Part of a small language model's weights.
Size: 10 layers, vocabulary 4096.
Architecture: RMSNorm before each block, untied embeddings.
MLP neurons of a small language model. Each row is named by its layer, matrix (gate and up: input weights; down: output weights) and neuron, and shows model dimensions 0-127. Each number is 128 + 32 x the weight over its row's rms, rounded and kept within 0 to 255. Numbers have three digits each. A neuron's up and down rows have the sign that makes its largest values positive.
After each neuron's rows, "fires after" lists the tokens most often just before its 100 highest values on Wikipedia text that the model never trained on.

L3.gate218:129122126113171086168158109113158172151071116109108116118130110129124093160173090090095126136144108188142141146094131087053169123070101112120078129148126130092070130127122119170149123134097169171121094131069093016067085173152177130116174115160113140102120149132140121134131214079143112140137118190180120107071145110159189054121101041129092158141159125082155185146109096134123100102136
L3.up218:151136160107131150114094138141121127117150159147172116127115099181122178171110106101083150171138175124165177143186170143120100164080146126180169179135100077125118123212107111149190071126101158174138112100150088102139075116137142154114096130119062117162080126107068117085093143115147116100093115097171127136139117114156053139089143147066125075142096153141134178082203161155114098138181
L3.down218:137173093121107168133112104112154130119144087156082157101132126069128085097110183149100195181112113117121149174043083113161110193102137095141032053183157135075103166133095142169089150133153137121116142110072128089083174136094143123186133139138075124118128149142129195090120112050124140131154047070165154131108135105085125141114164106096120141146084114132111132084117084133144151124110
fires after: "\n", "==", " \"", " (", "-"

L7.gate408:170157127144107158131124172055143170121091179133078138119165127137089189071164113121119106148158185105124171165119161138106166097107094134116106108177128086111073123134140089093162216103123072109078178136180139086111103137107104079127109143081132153122141160101158133110151133194131102055135121130116123124116124132064137110122174134125113124179153110122165171052144171218107130063132
L7.up408:120166142185166128115123162104163114134127094075108194132136184113081134074076136123153110141079089066150063129100176196129190133138103090174117128190140097063096177077157142150135114128127178185145138112157142151101091088043141109128130098104160175104167104164122162080113149153114144086191165105107153127164187139084062134115128146112117104116093158173156077113152118197118110082118
L7.down408:087152071136183116161087149173128111143151199124149106147105124159124179144082133133098174104160149168101119128109120174119095193127126122072187071150088168101198119101118068118076152076120146166089136122117136082101155131136187124137096150092126133097162112109084064129143087113136145220173124123076134126127074115147178114128101153100115152119098124101160149100151131146139144130090
fires after: "\n", "-", " (", " track", " the", " Sing"

L2.gate143:103087098163107131117168161194071083066130143098168146157154043162115134134145141147149104136074066113139152114084109159128064087109137101128173089125096187111137153126124109078186141152058064150095083147133127124120139117138119190114117123146145103135087152083087148144063150145087087143154128184143129161148138192088125106125125102077184168101107179146142120141080132131121083127129
L2.up143:084117095121153136094130117145091142086062061155146142075090105138128171143186131138125189102143181129126197131143130122081166108122103150155142147139115108137151124144129110137151058163099135167135130109141116114072133109133112128144189141120137118134106080135129153147126178166135076172126178140140151130183075158122088122155175174092133114132165154176139140127201185134148116161091
L2.down143:134124095172179133156152065133130134078104037152160147136130097154148132137185110178068095118126113118130134112141113112154159104064091117099111083164143105141183115147142107165134100132108149105150138144099093143113094113108128164158171167092146093195099127144168134109082178149126101187185169181122140096188062177141131205174157141091102117104195127142112179146148167126120067127103
fires after: "\n", "|---|---|---|---", "-", " C", "Pro"

L3.gate214:180163088064132153125162141137155119111119086080097131160154116121173129136159108133143052127115166118148125095145188082103086087118089166134105182127112148101099125153096113129174078121121143141176092083096104060182102117078132110142122182186140155134093208118123112131140122102167104087086141179139162102168116127096120084057110160103102089170163125156144177104184092130210108122184
L3.up214:155235093104150100177121092130109162156150090099087096184130137132153120153141096062130156080086156119084137084117151129137072075115077179143126115125071114170118169142166122139133093147096132125163149126140190076139093136093181177182120124130124137157140182133130103143188151059134101143113128131094094135080114146124169119099134144119143086166154188148091151104110095048086112164180
L3.down214:117164100095113150176069140155115085117152144175185131156140123112122138175089150140150162160120138148128126119174148092188177125133141126132128142075141097131109158126151092163135118144103146123154133112107136084116096129183114105165150075131091106156150146158129107113143094172099156184136093124113089121095150150125154122158103117141151109108087109172117093105091118124118099209109
fires after: "==", " (", "\n", "-"

L2.gate112:147072163085121092133095134147151128176092155135119151107217078144140112125126128125127116052123130159161098164172110135114134129129126162112120081111104138163080108159087129092077187123091134080155091085121198116134120158159150187062117110164181064127164136144101071172178171153111149189107152126169108153153146169150082105150135151123139093163187070085104167162150141157080109118151
L2.up112:116141186133149140173105109125209074166139120101109142192125136097125141136167101210165153142147113102088108108197146077137135186142169154127115071063107152177125161192133137125070191109133163117139123143110082101131161121132088103092158128056139130074110094139105149095139133124065154192180147134178102133147153174136150146099114082103139157114155151068129144119125140137087094168128
L2.down112:167117181113156140139119110126141129179129099131119100116132148079156124131171143111145134105144097131123142082186147122141164112159143152141125014120132123103139163083129097097078171069089156192149176085077059117147100144180096111075116121079151114101137096107131152130149132158069064198180168148114138109124115137103086134079148112088099120142176141170133182067142129080097107084164
fires after: ".", "\n"

L3.gate468:118078187128084190105147112085119085121179135151127123149124175149162155149133116148144125118137136115173118098178156182107143079136126121137178124082140118154101084172161125135140124118125122107135161144107180133162163095059134166197123124099122135140132126113087165096106146111161134158124150127101087122141143102116125175114134153041126089104100118148092128077110142102043087119079
L3.up468:117096206110102171146181137169205095080098140181114120138117136146142088179131170119098140123153157131188158132139139152067132120155116134140164099099094122085128117122147169071114159167159199033146183059103136146120111100097147155119130073110147128093130155100100160144122065145148125122169167143113137163143134148138139167177158131111112113186180098145124098140084124153078136137092
L3.down468:117094148117082146070158112127115133085163056103153125061105103130132149083068116154152109096146127134160100103143115092178096148120103075124187100164181111147088080153078091128162151145081128147100172224105149116140144141210130125132154124110148178147140158158078152096203091115154107076068170143140109121141108171129151161093126137143120139117238123114098166108138130111116098189123
fires after: "\n", " and", " who", "."

L7.gate310:155113118129119103083126080121152110119087129166054152125110119165133126110141163134145166136123197211104135141142137151122095103111070145142125132099124165161117078079122156179113142143114129125135185087152083131127155183120063150132106146147116070093109146077163125038121120147101152135145083122101170122136125154123093052118104151213155178097143071151144092095132162198130085146096
L7.up310:107118140145132090181180100164163143114158125145111205133159119106129135128168189140105155151124184101214102111104105112146120147100163180157101041167116143136157166091150126142159167131128140149100141058118084144079099131142139185149123179133152137125134142116105158115097181174101152156121145124179164106131199204111090108178159103109110134152154147141174119184175052182141124112113
L7.down310:138100184095042054125160154112157141137123109110114122127139127167150102132104183127110152112065112131165092143146092104116092112217128113118058106167090096130177127149133117156097178098139122120128151166137124148053142108128158122168120095158070134139133145037103140144140153124082117073098130116102080135101157133119114147117092121220129134187117143166138142161107160150120180174126
fires after: ")", "\n", "-", "°"

L3.gate383:121134090122147124142177172150099128183062147106133044077157118148122108181098112093053163105125183075083037165150153106122102122087131170127141094086098137123144138191197109150100123121078083176090168150151071086121197126140172098139138115110128155111114120115106121126201109139116151109130073157160136131121224086152145103148147173112141175140109086153089092124157126123101140066134
L3.up383:172122113091185115120134121110157125144128166105152165141132153159115105114177097128117074103076134138148168114148084170157133170158106096165036134057141102164095111137111189162094108107133088185187077121190086124158108097171122112142114138142052060119104182124156119115075095114143126112134099116105160065158136074132146158140182154124109150090056134095146146046137117106104196118122
L3.down383:101080119119086145144107106149113169052167123135153099088149097126165073100138117118151117084158087118100148100163126114156113123158112152099146161136116105109151145147116128170190078163191147098206115088095157096119110153077147172087148192158127097108135143160124188144121126083129099133112168155115078092150107152114129135083041138132121060095149090112085198108111120112124125233132
fires after: " |", " ("

L7.gate147:119141123123137121135099115092129126128051136102174162132137072099174093116064152135156156186167162109145116143134096139082162132131167109144090113152162133080059133122053122085154099114159142154150187154161111096098157106076113110129209084131097117110089117129124092180160207118185145122100149138145110150088173102132125119133142091134126110139088158157110135100189046105133118154156
L7.up147:159134106032222105125104150154122175115090094089106169136115088178178136134132126122116114121167146146125138115098205210111156145232172106097114127136196149158092146089178141103134124113102109119176160102129138181106159135141125096098107130177177162191157195146129090121126090131135144066117121191099140084118166142118133143129110153160105096184087130127112099105105119077091121110164
L7.down147:139106119110158105057147149142176138116106091108152139104161173143139152113130202146141151169137200097151113170149161115143159121126102116140133136183143151168145064126071087100161111174201069119089133123162117165107143096114113154157186120122166153139101162087152143188154143147195099089118106127105136168131080096152160182173165191171162067183131086090102128098090150101153116140094
fires after: " in", "–", " (", " In", " from"

L2.gate414:148142125112205163137116121175123117149123160059119098129183105122169187126101113127130117117078107112088090118137106134093164128106118140091145137104173157142111133158100146121173173100190131129136113141132060061138153165139084166100148039109174147177074120113126114145166124118187135146138123106156152101094084143114082148135067154088105090161092119126092155091140113114143142221144
L2.up414:158143145070136115116105128144137125182087153067129129085125124157125151105103137114126113046103082124112166141146193115155181073096114125071146126099148107126091144133129170092207202125118116161155133102109030082147112124159109159062130109103185147142080098098124100135114174116172095115105144106141145099100078204131133134113088129145111145098127119165125143140144144063182118148177
L2.down414:154144109132099160100120084115133135146133085117153106100132145064115109059175151139114121108149139136115192156179106138131121148119178059135137093116156142101113119127138117118152091109114143206153136125090135143134128159048119096108130162139076152113184162128155172148121134109100118090128119116145094073128134122123132144139132164153166175104098149138185171130117136122162129091092
fires after: " |", ",", " (", "17", "8"

L7.gate307:087142157090156139172139155125139162078136143129124160132110122146198050110113102047116121146133147153162119128064139196137142138110126131109121156110123118150069132089080147084147089154120106109111107134118128083139129171169107163117142108179133108186070084095170132117097121167102098135111178110106116150089098103114078107144123166147083078161106189124135196180118156168136078132093
L7.up307:136168072091173086134128205147147135127131129128142117171117122139186084143099138065147159145103161101142100123142082145096155157107113133127173127083168096093049125156099112103135153141100139134132083118144120179198128171080085156120081157162203153189143133061158097127153194116064067088088148128092123134076155151173118119085151087137122139192093186130148138167112095079125131116142
L7.down307:087130163157135099163143083164107126097114176151141155111098109132177093177125167154108131151139170086124147091111143189140140144114178113129173147109152175121112091123148137151107101128175046094067086141060085120127176089138145124092171122126166184139181133152110146170126089097193103140173124099116084126105159124112102156164169085092175108100144182086163122159109161137140135108124
fires after: "-", " ("

L3.gate490:122128141221201040167168151166150141089131137145094137219083112101094124095099103118164108136124133079094040091098145145128100067122113132166105164139135091139174121154117106121116135106170158096158147110133136094189080100146142065132111156100154097134108120162100131116144122122152128100132152070120061118135118141186125147133137109150163138151181106127057129158147103185158153085134
L3.up490:137079103136091160165121147132138151099177114144145151117110119137114115091132122137171109155082131076111106191087114152137096181137142123122087114146109117161117129150223048063161109095081115119155128134153105084128140158103094140113163139087125091170147114108133098164045181107144125122140090128155108118086127158070186113138116160106144054191067158166114085152099086152104146154102
L3.down490:151097094093150128150151161136191096094169145117099142189113081159096159117149138097127155089067132155144135119176139101098116113160148187119112154112145109187121098128070092120094158146136182176126152127128128118160110102129108114114175182187090148080123186181162071091119121155114125141205107093180159095172080100138105159102136153144132130177154128108104122123139121160147142131168
fires after: "\n", " Preceded", " Succeeded", " A", " H"

L3.gate14:180107182141093127119125120174160200159090142087147151125146110082105164163143100136098119134129130135185134177133128141096170109113141190088119118085093135166105168102126139106131150103150098136171109142161138059147142122160157094116121112168094102076081159127046151141198146185126130116135137200148210119125121074095115116125150195121153135088127097038114094139149141150083080148107
L3.up14:113115175139127118151095117162147112154112138119130134125140188123192077141124136176081128073077154098147132105159143144106179127110153135141106142065111134129133141077138126116162159132124129149134119076144187126102125131121079113118102071093155103089065176185049098187130124169088124097128136102174146136105142133116168125087113141145173152115118135108134138173121106129168093131195
L3.down14:216093177177110175123110142159118126134119118150110140140147166083143110177107116117160082098080160178177157140126128152085074196101123109162125102109102130144114143027119105159132125130104078130150119109097134129071124146080106114074089116131120140143127151092063130184186089158071081153128135103149134129126130112085080126146136181101149157123085140088135168169169132090104085137154
fires after: ".", "\n", "F"

L3.gate7:095100130125090188125193150130156115100126144133128176149098118157126126154124144056137140109123137124132178097103115103164174132094130095057161149103076115116061127142146086125088115188119113126111128127063137188076124107148159177147159080137159174134106106097081151156065115086119150115157145113123172173176173154082109100059175088115153098151158159182057162107045162097059103112129
L3.up7:076131186121136180106122167188067193101137172146072148117107142117117116196182175115166103160150083106108106141160133166115085145138094096081185125112140072153119099139085119116099104145114123157108123120162122083104177140122120148122154090155131104110058110162146162160138126156111198141116192091151178178113124150153098110111108145181141127162162131137097154100051164134087113143121
L3.down7:144104127087071142103129112173110142113095106185067146147091202126129180159144111100085081139167063112181149103149086153167093187111159126159156158133166104155117115110181167131138111131094117127116099134153138134159153104094100125197118115112119064104107127121185145164113096157153145148156172128121146152121085115119164128151076092125144102123177135147138172150104142172162104092112
fires after: "\n", ")"

L2.gate217:170132153143153139132184111175087112089102119067136117117144184171091133137098103141100090160128096133096107067145140137134134195137145127100094105122078184090132076125074126137139101136102094172070127121060133129078130102083142199138153127173137166176165096129150090140164133100141112139163132093131153101214046079109129146134102134161116160179128184143121084148127189118182129142141
L2.up217:161101113055177150122133164145165123119110155090167149156071132133103181083079116133129129137109143084203144132157189219145116168138150171161130130100062055132150112123128148142143062169054121174124143134084120149132144141136123106066107128134170121089156144145179135117162197148133117125128114103160180157153127140146117082136175118085129152096108129112122067111100174106116132120143
L2.down217:120139145162123139084152087180150104072158054151173174165049115105076106093106160134162143111139117140100103113157114090084133165114201140071097080135118168131099083125141110141128167134158150159105139076079112133066111177073183136183141136161112106107122144172142129130127115109100165060181110145086111058127081115102128087109143119156049147178046180144169163170098128135130137113143
fires after: "\n", " (", " \"", "-", "==", " |"